config = dict(
    num_hidden_layers=12,
    num_key_value_heads=3,
    head_dim=128,
    intermediate_size=1536,
    norm_eps=1e-05,
    extras=['capped logits'],
    init_std_qkv=0.0345,
    schedule='wsd',
)
MLP neurons of a small language model. Each row is named by its layer, matrix (up: input weights) and neuron, and shows model dimensions 256-383. Each number is 200 + 40 x the weight over its row's rms, rounded and kept within 0 to 999.
A block is one neuron, or neurons of one layer that tend to fire together. After each block is what it responds to, as a language model described it from the Wikipedia text at the highest values.

L5.up98,239,174,230,166,274,220,313,211,226,174,205,266,200,140,170,147,150,276,244,136,136,230,226,140,170,157,205,197,212,199,188,215,161,146,197,212,166,239,163,147,243,267,181,190,168,284,261,211,196,183,211,191,119,190,197,179,181,178,202,152,178,187,171,253,167,235,249,207,192,253,311,243,194,229,113,173,220,229,201,178,111,196,221,189,170,252,165,202,197,235,217,189,252,142,266,235,196,222,193,216,198,197,147,227,215,242,210,166,189,206,129,243,280,159,206,168,197,263,262,159,189,196,184,158,211,238,244,202
L5.up232,166,217,267,182,197,205,279,164,186,106,216,184,213,151,230,153,176,163,178,191,176,157,198,162,225,180,153,172,239,237,149,273,195,320,225,221,183,269,215,146,195,224,202,188,163,263,201,204,239,167,189,211,208,176,293,135,232,206,134,181,172,259,223,237,181,201,214,200,299,194,240,197,217,224,169,119,171,169,188,196,163,196,214,160,160,206,210,202,215,247,167,174,218,214,177,151,168,162,189,172,218,174,294,169,311,207,191,210,289,278,152,227,250,238,171,194,167,183,212,165,192,187,154,143,216,212,219,172
L5.up308,136,166,163,133,225,299,249,201,203,236,191,286,184,160,189,273,140,223,236,101,211,222,246,180,130,122,192,138,195,166,191,130,270,161,197,172,235,226,162,157,206,307,194,197,261,179,312,162,159,183,201,198,123,228,234,171,260,168,246,140,207,123,174,244,200,224,177,204,174,214,242,238,161,222,108,206,234,202,204,186,144,209,174,202,226,174,209,305,166,191,207,185,195,201,274,132,184,220,187,183,260,166,191,201,203,188,232,192,201,239,234,225,214,143,227,191,183,206,213,154,183,225,221,202,163,228,183,289
L5.up442,239,206,336,246,249,283,219,198,251,124,186,250,191,166,188,258,186,204,165,266,140,225,133,166,267,171,140,181,210,220,207,176,221,269,174,267,155,177,220,137,205,204,251,172,168,173,262,189,157,201,190,228,225,176,246,191,250,183,256,171,190,228,241,168,177,209,215,225,151,213,218,260,233,207,90,221,192,130,187,247,182,219,181,117,239,245,222,195,145,196,235,263,205,232,207,161,175,199,225,194,233,205,202,177,236,210,166,214,178,172,219,231,203,190,126,161,147,218,257,155,110,238,179,228,244,180,210,238
L5.up602,116,185,182,227,284,293,267,233,156,234,218,237,218,160,139,200,165,120,209,203,181,254,166,221,193,180,167,164,227,199,208,124,271,205,232,216,191,222,180,106,219,182,159,200,196,183,201,214,175,229,219,235,134,254,165,120,213,172,207,164,195,230,207,228,214,189,192,238,177,245,216,120,200,209,101,176,245,240,197,200,252,170,247,155,221,255,218,248,210,230,263,199,213,152,175,104,199,140,183,184,258,183,171,159,249,146,130,218,190,150,243,206,224,184,182,165,121,189,210,123,117,277,212,167,189,224,224,251
L5.up659,247,214,157,176,187,198,189,143,243,137,154,197,192,182,189,224,217,161,141,214,110,276,196,230,213,219,155,247,249,182,229,176,135,211,212,182,210,199,220,206,232,175,234,162,248,203,207,143,215,208,157,143,207,147,179,208,175,175,164,208,216,169,275,209,151,208,299,229,156,202,227,146,276,254,245,172,187,187,91,207,208,158,229,120,188,172,202,197,171,301,202,171,123,114,197,252,230,208,208,150,163,217,213,146,139,224,68,204,210,192,218,175,283,238,177,185,91,191,255,225,130,211,196,148,184,159,229,243
L5.up676,198,154,215,166,265,253,168,185,221,226,238,183,253,161,182,251,155,194,162,166,206,197,150,242,187,109,192,153,192,288,181,238,199,182,209,137,179,195,258,189,209,175,201,217,198,125,280,156,201,243,200,186,183,175,197,150,247,159,192,169,201,244,242,255,182,147,195,181,167,169,203,226,157,129,146,175,199,237,178,233,238,192,222,168,197,252,196,199,176,242,159,223,267,234,162,207,225,216,235,204,233,142,230,225,171,250,132,191,234,231,238,257,257,172,187,258,142,194,219,232,188,246,202,194,252,251,125,238
L5.up714,180,184,230,198,240,275,227,135,92,152,187,200,237,162,265,275,183,207,203,191,198,188,97,218,239,159,152,173,218,178,216,150,208,193,236,265,253,276,211,149,263,189,215,187,233,201,212,138,189,253,217,183,176,275,261,163,202,186,167,188,173,217,193,196,185,178,233,237,167,219,263,192,223,216,117,211,228,157,174,201,168,199,204,173,175,190,214,208,201,246,219,198,241,205,169,218,165,221,177,228,258,162,206,232,172,167,185,245,172,273,240,199,240,185,257,153,211,172,289,241,99,219,211,138,241,301,233,289
L5.up789,168,210,214,260,251,270,210,172,160,164,107,153,218,206,242,238,158,221,193,166,161,156,188,215,235,174,113,158,193,229,193,208,232,207,195,176,194,146,155,179,210,305,158,221,150,228,209,117,141,175,234,215,229,193,143,231,278,189,193,220,186,186,218,249,190,193,185,259,235,201,218,226,175,204,178,157,187,177,215,276,176,203,226,239,201,177,211,183,172,245,205,112,139,203,252,182,176,206,197,198,217,172,213,156,186,145,98,213,235,278,236,146,230,206,277,198,168,197,161,246,162,142,183,138,224,182,212,170
L5.up823,115,208,188,224,216,248,284,238,158,198,229,307,215,162,260,211,186,212,209,198,214,188,190,205,192,188,154,188,203,185,196,196,212,201,148,169,183,192,162,153,210,210,221,212,232,195,243,229,209,216,231,179,161,173,243,161,223,250,171,131,200,198,130,177,200,191,175,214,209,224,233,259,155,133,105,224,188,188,230,188,129,159,210,330,207,232,141,210,158,268,158,190,259,183,154,180,184,170,184,171,234,147,180,227,201,146,229,219,212,259,155,234,180,246,182,253,197,219,250,147,158,220,236,178,226,284,150,231
L5.up871,101,246,218,238,206,253,250,205,138,220,210,215,215,195,228,233,206,163,192,173,145,185,203,204,217,216,149,195,217,250,213,149,279,197,201,318,190,185,119,118,245,176,198,218,177,234,210,176,128,150,248,189,126,237,212,148,205,276,222,188,241,158,211,223,238,199,230,293,226,231,259,201,192,184,19,199,259,185,179,241,173,164,237,157,180,226,237,196,171,235,243,173,258,76,182,184,193,188,175,119,260,197,188,100,231,207,215,228,200,202,213,244,196,233,227,187,207,150,180,200,203,194,241,181,209,297,244,206
L5.up905,206,182,189,216,159,222,250,243,208,211,143,98,199,151,231,200,114,153,219,191,127,246,161,144,181,118,178,242,167,268,209,281,179,275,160,240,226,125,201,123,161,239,262,235,209,241,218,271,202,178,209,159,186,241,305,134,205,191,192,241,170,172,185,179,188,124,225,303,152,223,226,225,254,225,199,169,204,240,186,173,172,210,226,123,174,238,244,248,210,267,221,198,187,239,211,178,162,212,183,174,166,177,177,211,186,212,153,203,171,194,274,160,193,222,165,158,167,224,195,196,146,320,187,207,234,222,237,220
L5.up1140,208,189,128,256,280,186,215,151,190,183,215,163,252,192,210,227,192,178,160,186,147,239,157,198,270,137,241,223,236,217,173,162,222,305,177,220,237,183,171,184,242,188,318,211,203,230,273,219,234,262,209,141,225,161,215,232,249,199,163,233,175,251,265,243,135,184,249,223,210,186,196,181,234,167,175,190,251,250,202,209,203,208,183,183,186,220,201,165,242,180,154,172,213,170,210,209,208,259,194,240,173,186,204,176,201,170,204,210,186,223,172,205,226,255,104,228,138,204,196,233,98,241,186,174,186,231,163,186
L5.up1423,208,281,143,190,214,291,255,166,199,200,119,251,251,228,169,189,220,119,103,235,216,198,231,216,244,171,167,159,227,295,171,203,215,264,169,219,143,259,237,176,229,207,217,166,172,215,246,207,214,220,233,150,190,191,207,184,236,198,186,248,236,186,277,216,244,158,318,219,206,241,232,163,175,187,179,141,243,227,206,213,199,222,226,186,204,233,212,217,190,245,186,159,216,192,170,204,198,218,188,176,194,219,163,177,258,142,131,156,237,185,214,112,243,245,170,213,158,207,199,257,158,177,148,207,175,194,166,220
L5.up1460,140,181,223,113,237,152,248,250,305,244,211,217,202,147,269,171,131,176,239,143,201,217,209,214,206,189,109,132,229,185,139,162,208,200,206,191,148,240,228,112,202,208,248,162,249,229,189,206,221,195,182,155,168,144,247,168,216,211,187,230,165,240,149,190,184,206,291,235,272,195,263,209,222,178,153,150,174,182,196,182,159,199,268,204,213,257,190,183,195,249,192,122,230,239,236,222,216,118,224,202,214,213,168,193,231,205,183,176,252,153,145,212,207,277,127,240,148,162,261,195,125,293,212,217,166,216,205,207
L5.up1478,251,218,100,217,186,274,228,151,183,171,163,228,258,185,211,218,195,171,235,237,144,202,225,211,242,188,207,235,216,308,243,208,168,262,225,232,188,100,194,159,203,227,193,124,174,223,221,205,223,227,230,170,225,230,230,154,256,189,156,238,169,179,245,181,201,151,235,288,241,199,231,157,127,199,231,164,209,252,131,147,193,195,175,203,234,222,246,215,221,320,205,231,184,178,179,142,229,278,190,155,172,209,198,145,250,124,195,234,249,203,236,144,192,257,196,250,162,226,255,101,210,163,187,205,238,210,216,200
Responds to: The space or first token right after the opening pipe of a new row in wiki tables, mostly sports stats, squads and election results, before numbers, years or names.

L6.up167,222,223,251,282,278,215,197,168,177,177,185,205,176,242,249,306,225,221,215,218,236,214,168,170,187,146,221,203,204,166,200,180,220,148,177,199,187,250,204,175,240,252,197,187,168,181,271,210,230,211,180,292,121,261,139,215,249,222,195,204,215,161,266,285,193,231,157,228,148,194,187,176,237,215,203,239,214,203,223,180,226,163,183,195,224,227,148,177,213,263,197,216,235,151,120,173,207,164,153,220,246,174,185,138,225,209,131,236,159,216,315,212,195,194,152,180,192,234,236,142,158,258,237,252,234,286,194,230
L6.up269,172,202,167,149,233,223,268,238,253,209,253,175,219,169,209,268,158,320,215,155,210,259,137,187,216,205,181,227,178,164,178,218,131,250,202,207,194,189,189,162,180,155,191,185,251,164,331,231,208,229,174,188,190,189,174,205,230,200,151,141,273,209,294,241,209,175,188,288,169,213,226,204,183,203,108,152,207,172,214,237,195,180,226,196,124,188,187,228,160,238,178,167,160,197,117,233,218,222,214,188,235,170,185,201,182,257,172,258,265,181,228,224,281,171,267,143,213,205,171,187,172,248,215,219,206,244,108,223
L6.up869,198,169,208,161,270,192,234,201,189,185,196,204,278,149,222,239,143,209,155,156,202,221,214,150,252,169,202,203,254,205,194,158,150,197,164,190,194,184,156,183,203,283,190,173,206,231,310,197,199,248,257,206,157,169,224,207,182,195,146,138,180,183,260,225,100,220,230,208,261,217,269,209,221,228,125,230,221,260,192,261,161,183,162,215,178,206,113,169,211,251,221,168,193,175,120,201,153,203,187,201,245,172,193,178,226,192,194,240,201,273,253,254,299,209,226,204,183,253,165,236,133,270,206,235,239,292,147,218
L6.up982,132,153,200,196,274,249,201,215,169,228,138,235,241,170,256,287,99,180,159,201,227,142,210,195,209,155,193,160,193,212,166,160,228,212,141,212,233,184,124,179,222,231,220,217,183,215,229,226,166,258,228,158,197,200,237,165,254,237,198,211,205,205,184,172,201,224,221,268,236,263,214,204,204,154,114,189,237,158,175,192,189,160,228,188,212,225,198,186,193,163,200,179,251,160,210,166,204,207,152,205,264,182,164,174,201,194,120,209,185,213,251,302,193,191,231,209,241,276,251,225,227,269,182,212,234,222,177,275
Responds to: The space or first token after the opening pipe of a new Wikipedia table row, usually before a row number, year or date (| 11 |, | 2015 |, | 4 November).

L6.up221,256,141,246,256,244,261,167,204,145,161,252,160,275,304,145,223,138,148,197,154,224,207,245,260,192,186,191,167,193,213,163,175,213,220,236,161,188,191,197,205,255,226,220,173,145,90,245,149,242,177,205,250,206,264,287,181,213,220,153,143,164,231,174,243,175,233,172,146,175,174,114,260,235,213,214,182,275,181,169,180,162,212,189,187,145,221,153,138,215,236,201,278,177,248,167,207,244,207,198,171,203,180,274,149,209,196,212,172,231,233,178,183,301,256,149,208,182,251,251,161,159,190,245,220,194,237,209,270
L6.up677,233,221,265,222,265,237,184,219,164,256,232,317,186,301,186,246,130,217,153,242,171,279,176,196,202,181,183,194,211,181,313,188,251,275,226,275,229,210,146,163,253,207,216,106,152,259,179,163,187,230,216,239,202,209,287,184,184,229,174,215,218,273,193,107,200,153,256,263,194,185,126,158,184,176,211,189,277,183,150,217,187,200,220,215,226,142,231,135,250,98,192,217,189,126,228,207,194,148,176,198,151,205,206,187,204,150,231,240,174,223,179,209,198,171,189,184,134,174,241,165,169,164,193,182,188,278,195,229
L6.up1086,182,204,228,247,273,240,209,213,233,158,243,263,243,222,195,154,132,120,227,173,185,199,277,201,198,198,222,237,245,184,174,212,174,205,156,193,190,100,170,111,283,239,184,157,258,263,257,177,234,189,186,208,247,250,205,238,200,256,212,190,188,252,213,207,189,223,263,260,96,278,154,246,219,183,145,150,205,249,135,141,196,194,206,158,219,160,153,138,263,259,215,183,194,170,223,226,179,178,212,186,161,157,189,166,302,188,192,169,214,213,186,294,242,236,106,178,210,230,187,223,221,200,176,164,232,205,173,188
L6.up1361,203,195,201,227,238,256,164,171,180,227,220,195,316,182,201,202,173,208,205,129,118,193,264,225,174,158,225,168,211,182,217,179,151,185,171,158,229,282,286,222,243,208,209,133,241,152,200,146,229,206,143,211,153,244,196,195,173,211,195,227,138,208,159,316,196,178,215,254,189,199,157,174,174,180,224,262,224,168,208,207,165,212,226,167,208,210,176,212,213,210,148,244,194,232,252,214,233,261,227,212,178,132,177,185,239,78,235,221,234,209,249,162,299,246,205,213,154,217,242,201,175,158,194,152,237,221,232,260
Responds to: Mostly the last digit of a decimal latitude just before °N in Wikipedia coordinate strings (44.783200, 38.54888); also word-final pieces and years in tables and lists (199|0, Nicarag|uan).

L7.up553,218,208,183,144,220,197,230,275,128,216,228,226,319,126,274,176,154,203,225,236,180,200,165,176,197,209,204,201,207,176,209,186,194,229,202,270,153,224,169,115,203,171,182,264,192,278,243,200,228,213,244,138,157,205,169,209,197,243,194,225,108,202,222,238,148,203,250,210,249,235,311,154,145,235,155,162,211,193,177,196,161,137,159,179,170,239,141,192,220,197,188,184,226,201,219,170,154,196,133,202,214,181,224,172,179,200,170,204,184,285,234,222,196,257,201,159,211,258,265,257,113,283,194,182,206,259,240,205
Responds to: The first cell of a pipe-delimited wiki table row and its closing bar, often headers like Rank, No. and Date, or row numbers and years.

L7.up1232,197,164,185,195,237,250,281,232,198,122,258,192,233,282,154,184,198,303,215,169,137,248,228,233,210,164,212,179,210,164,187,212,179,233,204,239,188,205,256,227,243,236,244,230,160,230,206,168,182,195,188,139,200,178,221,255,188,257,120,196,255,186,166,186,118,214,209,208,197,185,136,174,211,227,192,223,230,127,180,166,191,227,194,197,256,238,115,218,268,192,227,271,198,195,183,227,255,189,190,185,150,149,199,161,149,195,189,239,185,161,214,144,268,267,240,158,192,175,198,161,170,181,148,201,195,216,180,229
Responds to: Last digit of a multi-digit number, or the dash after a year, in infoboxes, tables and coordinates, e.g. 682 ft, 1993, 1875–.

L5.up61,230,225,136,158,272,214,188,176,254,132,265,153,225,207,210,120,247,248,233,137,221,233,228,242,253,155,229,180,174,151,220,274,188,217,95,157,170,255,264,160,250,246,147,178,210,209,296,184,133,220,181,153,268,220,236,224,129,234,200,173,189,220,199,284,99,210,246,219,161,200,168,249,180,197,180,146,255,159,209,177,171,232,203,198,245,205,223,117,239,253,253,137,197,144,204,188,226,149,194,204,211,137,226,163,216,178,195,178,203,236,222,194,203,224,148,207,200,205,188,226,138,230,152,201,220,271,181,191
L5.up127,228,244,256,197,284,218,130,164,188,149,230,208,218,201,204,198,189,197,249,126,132,207,232,254,142,207,206,228,222,173,194,189,217,190,95,145,261,193,192,176,221,225,190,161,183,162,242,206,226,245,168,203,237,217,225,243,127,334,190,213,186,198,213,248,151,203,273,280,155,240,133,201,232,163,126,137,246,167,242,158,47,245,223,233,146,195,185,186,312,195,234,134,239,157,227,258,215,135,162,195,189,126,188,177,196,126,238,266,186,254,189,179,220,232,200,217,188,134,161,220,184,186,254,160,243,226,157,189
L5.up260,250,183,125,193,178,181,171,207,153,174,178,206,169,292,163,177,153,146,181,160,156,278,263,213,173,165,120,243,243,114,248,254,264,190,206,188,289,197,160,240,152,215,194,171,154,235,192,153,118,187,220,260,195,177,256,233,123,222,184,182,263,254,207,179,195,207,172,195,163,208,131,220,220,185,226,181,195,217,235,230,169,205,239,198,273,83,255,243,259,226,232,188,187,189,204,189,146,203,179,262,214,183,207,249,177,188,213,181,166,232,187,205,212,163,183,232,196,159,206,169,213,224,198,153,168,220,185,265
L5.up434,212,198,188,154,276,209,186,197,207,170,270,207,170,292,144,184,228,274,173,179,192,252,207,218,220,153,172,239,304,162,177,179,239,245,162,213,164,259,202,191,296,201,219,152,139,204,191,218,173,135,183,221,210,171,226,179,140,230,135,228,232,217,161,243,172,237,277,182,195,154,122,184,195,187,167,187,226,109,232,168,206,240,209,200,182,229,219,148,230,204,263,216,261,157,163,249,196,204,200,239,207,172,246,152,221,183,194,227,245,247,209,172,190,208,196,192,187,118,149,227,162,177,183,181,203,228,199,227
L5.up500,213,197,165,211,247,148,229,235,282,150,161,208,157,182,203,191,202,193,162,203,172,169,197,161,211,159,161,250,232,276,196,188,180,198,114,200,162,192,130,186,262,258,198,151,198,233,204,216,209,197,241,266,224,169,223,174,214,248,164,188,193,168,164,98,207,169,208,254,292,190,161,172,113,218,184,203,278,277,178,199,148,203,193,192,163,240,201,174,232,183,344,188,263,178,240,196,226,244,198,140,250,180,293,182,181,169,242,159,168,178,250,162,152,203,182,170,242,193,208,165,144,201,217,208,156,174,200,205
L5.up584,272,208,239,105,276,121,192,200,177,183,166,171,193,191,163,221,215,268,268,232,119,256,183,219,148,195,204,213,273,175,216,190,140,227,151,179,143,250,192,175,203,234,172,191,196,197,198,193,177,179,177,208,238,176,225,221,167,151,128,197,176,158,189,265,193,256,174,235,268,205,140,220,227,179,161,124,239,233,231,287,250,195,172,223,164,194,264,209,192,157,250,209,194,130,164,250,238,199,254,238,171,126,253,155,220,211,176,242,187,213,186,177,224,161,230,170,196,147,228,215,104,213,211,259,208,228,191,197
L5.up618,196,207,196,159,231,203,207,218,212,189,199,211,170,242,190,156,203,221,214,213,238,200,193,137,159,180,179,228,248,215,233,229,259,305,238,278,166,237,174,180,224,251,163,156,217,183,239,227,178,208,173,229,221,222,216,174,228,155,152,226,136,265,186,209,183,183,198,170,224,222,195,136,165,195,138,177,178,198,174,237,135,219,176,166,132,276,235,146,238,285,249,249,228,202,168,177,211,169,175,164,248,191,225,148,259,161,269,166,231,229,185,199,229,249,183,226,203,226,212,182,154,193,216,112,156,217,204,162
L5.up656,187,140,191,124,184,171,185,205,178,224,144,198,255,287,223,171,238,200,206,186,177,227,228,220,202,258,228,251,251,205,208,274,192,159,185,204,203,192,288,181,184,198,188,208,239,233,225,191,218,170,192,161,220,191,226,164,243,228,86,197,286,232,215,190,180,161,225,222,225,160,171,200,245,115,207,235,286,197,168,241,143,212,250,247,165,155,218,222,274,215,170,229,161,170,176,222,259,238,190,194,188,227,223,194,220,137,213,192,287,216,187,137,245,188,175,189,195,169,242,219,137,187,149,158,199,188,168,243
L5.up704,211,175,211,251,227,245,234,173,218,224,228,186,196,267,106,170,104,144,273,196,146,312,210,220,222,209,260,248,231,214,270,284,183,232,201,114,187,150,242,130,136,169,175,185,168,226,207,168,178,247,120,148,259,170,238,160,230,244,143,207,283,205,214,192,146,191,197,202,189,208,122,183,276,186,157,98,240,216,198,258,183,204,202,116,227,175,196,151,259,205,296,215,227,220,200,221,215,128,171,193,202,221,261,213,251,136,250,158,203,159,194,151,240,252,217,236,148,205,201,173,186,199,130,213,147,266,195,186
L5.up795,177,262,175,134,235,165,201,183,241,181,208,138,245,246,165,190,247,220,170,180,208,187,198,229,141,176,201,291,309,248,179,248,212,257,168,178,213,217,162,172,135,194,161,211,191,245,265,184,244,205,137,159,232,128,235,183,145,271,127,181,247,217,206,194,178,203,305,188,218,162,217,194,169,190,205,131,269,281,172,164,106,205,175,215,164,250,211,224,237,188,174,200,180,202,213,201,264,194,193,147,241,178,220,172,139,179,196,231,271,271,204,192,210,150,208,181,194,151,172,221,155,174,167,111,190,141,178,154
L5.up1001,259,209,241,188,244,215,234,165,190,125,235,183,243,216,188,136,188,179,237,120,177,150,203,196,167,179,231,209,228,142,211,208,207,175,120,179,195,152,254,225,205,200,193,198,242,211,203,116,201,191,233,184,246,291,179,227,197,315,186,239,196,221,202,174,157,245,173,268,106,200,118,160,228,189,231,115,168,172,237,173,171,236,173,191,176,138,204,109,285,229,275,166,159,206,236,200,180,171,213,187,124,167,247,161,228,216,143,174,180,238,120,127,182,250,121,190,138,231,181,261,190,220,184,158,215,128,227,232
L5.up1027,268,213,155,149,236,236,264,207,219,189,245,253,225,317,219,200,207,177,129,206,199,251,214,183,181,177,194,221,185,250,229,210,229,235,177,229,198,272,188,128,214,235,204,178,190,194,230,164,215,202,231,168,195,185,175,201,198,203,173,246,152,182,270,168,253,155,226,270,215,152,125,191,187,186,251,110,283,248,198,244,172,183,207,221,214,228,242,206,244,205,260,278,174,196,181,222,236,225,153,190,248,180,221,138,251,114,222,206,170,189,211,166,210,287,185,123,143,134,224,187,192,195,210,165,188,219,184,184
L5.up1126,199,204,212,137,197,204,185,195,183,97,162,165,210,249,140,233,144,264,245,193,212,206,227,258,202,192,234,207,217,260,165,154,184,180,184,252,189,235,271,250,190,173,159,175,192,223,194,181,201,189,97,173,203,210,168,197,233,214,153,180,195,191,272,199,211,151,261,210,201,163,119,216,196,198,185,192,241,177,158,264,220,206,159,210,221,155,233,221,293,177,221,214,192,171,139,197,227,169,192,172,160,191,262,175,214,134,194,214,238,323,160,114,275,303,232,217,171,164,200,272,133,188,166,126,175,194,164,179
L5.up1302,229,244,222,195,211,162,215,237,142,151,168,178,137,251,155,200,129,162,181,233,164,169,226,229,245,134,178,246,232,201,178,200,214,297,196,231,207,235,157,212,235,215,156,152,154,213,225,228,242,218,177,170,198,213,298,215,184,231,85,185,158,204,259,218,174,194,223,190,202,199,169,245,225,252,217,145,280,151,201,189,192,184,167,205,169,158,251,185,278,204,228,184,204,171,200,183,241,155,204,246,289,202,245,197,197,176,242,168,135,254,149,161,183,226,163,201,147,156,276,175,157,212,195,175,174,245,126,155
L5.up1372,234,166,218,169,209,156,204,223,125,166,242,182,202,188,176,221,204,263,176,187,207,233,241,248,150,176,223,262,179,176,154,260,229,190,159,284,182,246,172,190,267,201,188,241,180,233,337,251,184,185,175,157,169,179,242,253,178,230,173,202,188,178,194,242,208,138,178,207,169,234,175,178,197,222,163,172,239,123,244,217,120,201,204,172,169,172,248,201,265,225,196,170,208,213,183,164,214,216,207,178,267,165,258,198,143,197,246,270,190,210,161,244,208,155,150,223,303,146,191,212,161,193,193,124,169,266,137,193
L5.up1505,227,164,182,253,220,195,138,236,205,146,169,180,227,210,178,179,198,246,231,146,170,242,202,220,239,169,255,200,213,198,223,182,144,225,215,192,158,189,283,218,160,209,145,127,232,178,179,164,149,168,161,157,193,193,226,207,219,187,139,189,213,291,299,196,185,240,223,199,189,200,183,201,252,166,192,126,210,150,180,237,159,175,176,205,157,226,189,149,208,177,165,188,165,186,192,232,197,250,234,208,130,197,203,148,217,243,242,221,169,186,176,184,287,242,205,220,155,163,213,168,186,142,182,204,186,190,150,157
Responds to: Last digit of long numbers (coordinates, ISBNs, IDs, years) and the separator closing a list or table item, e.g. 201'0', OCLC …'9', DAY';'.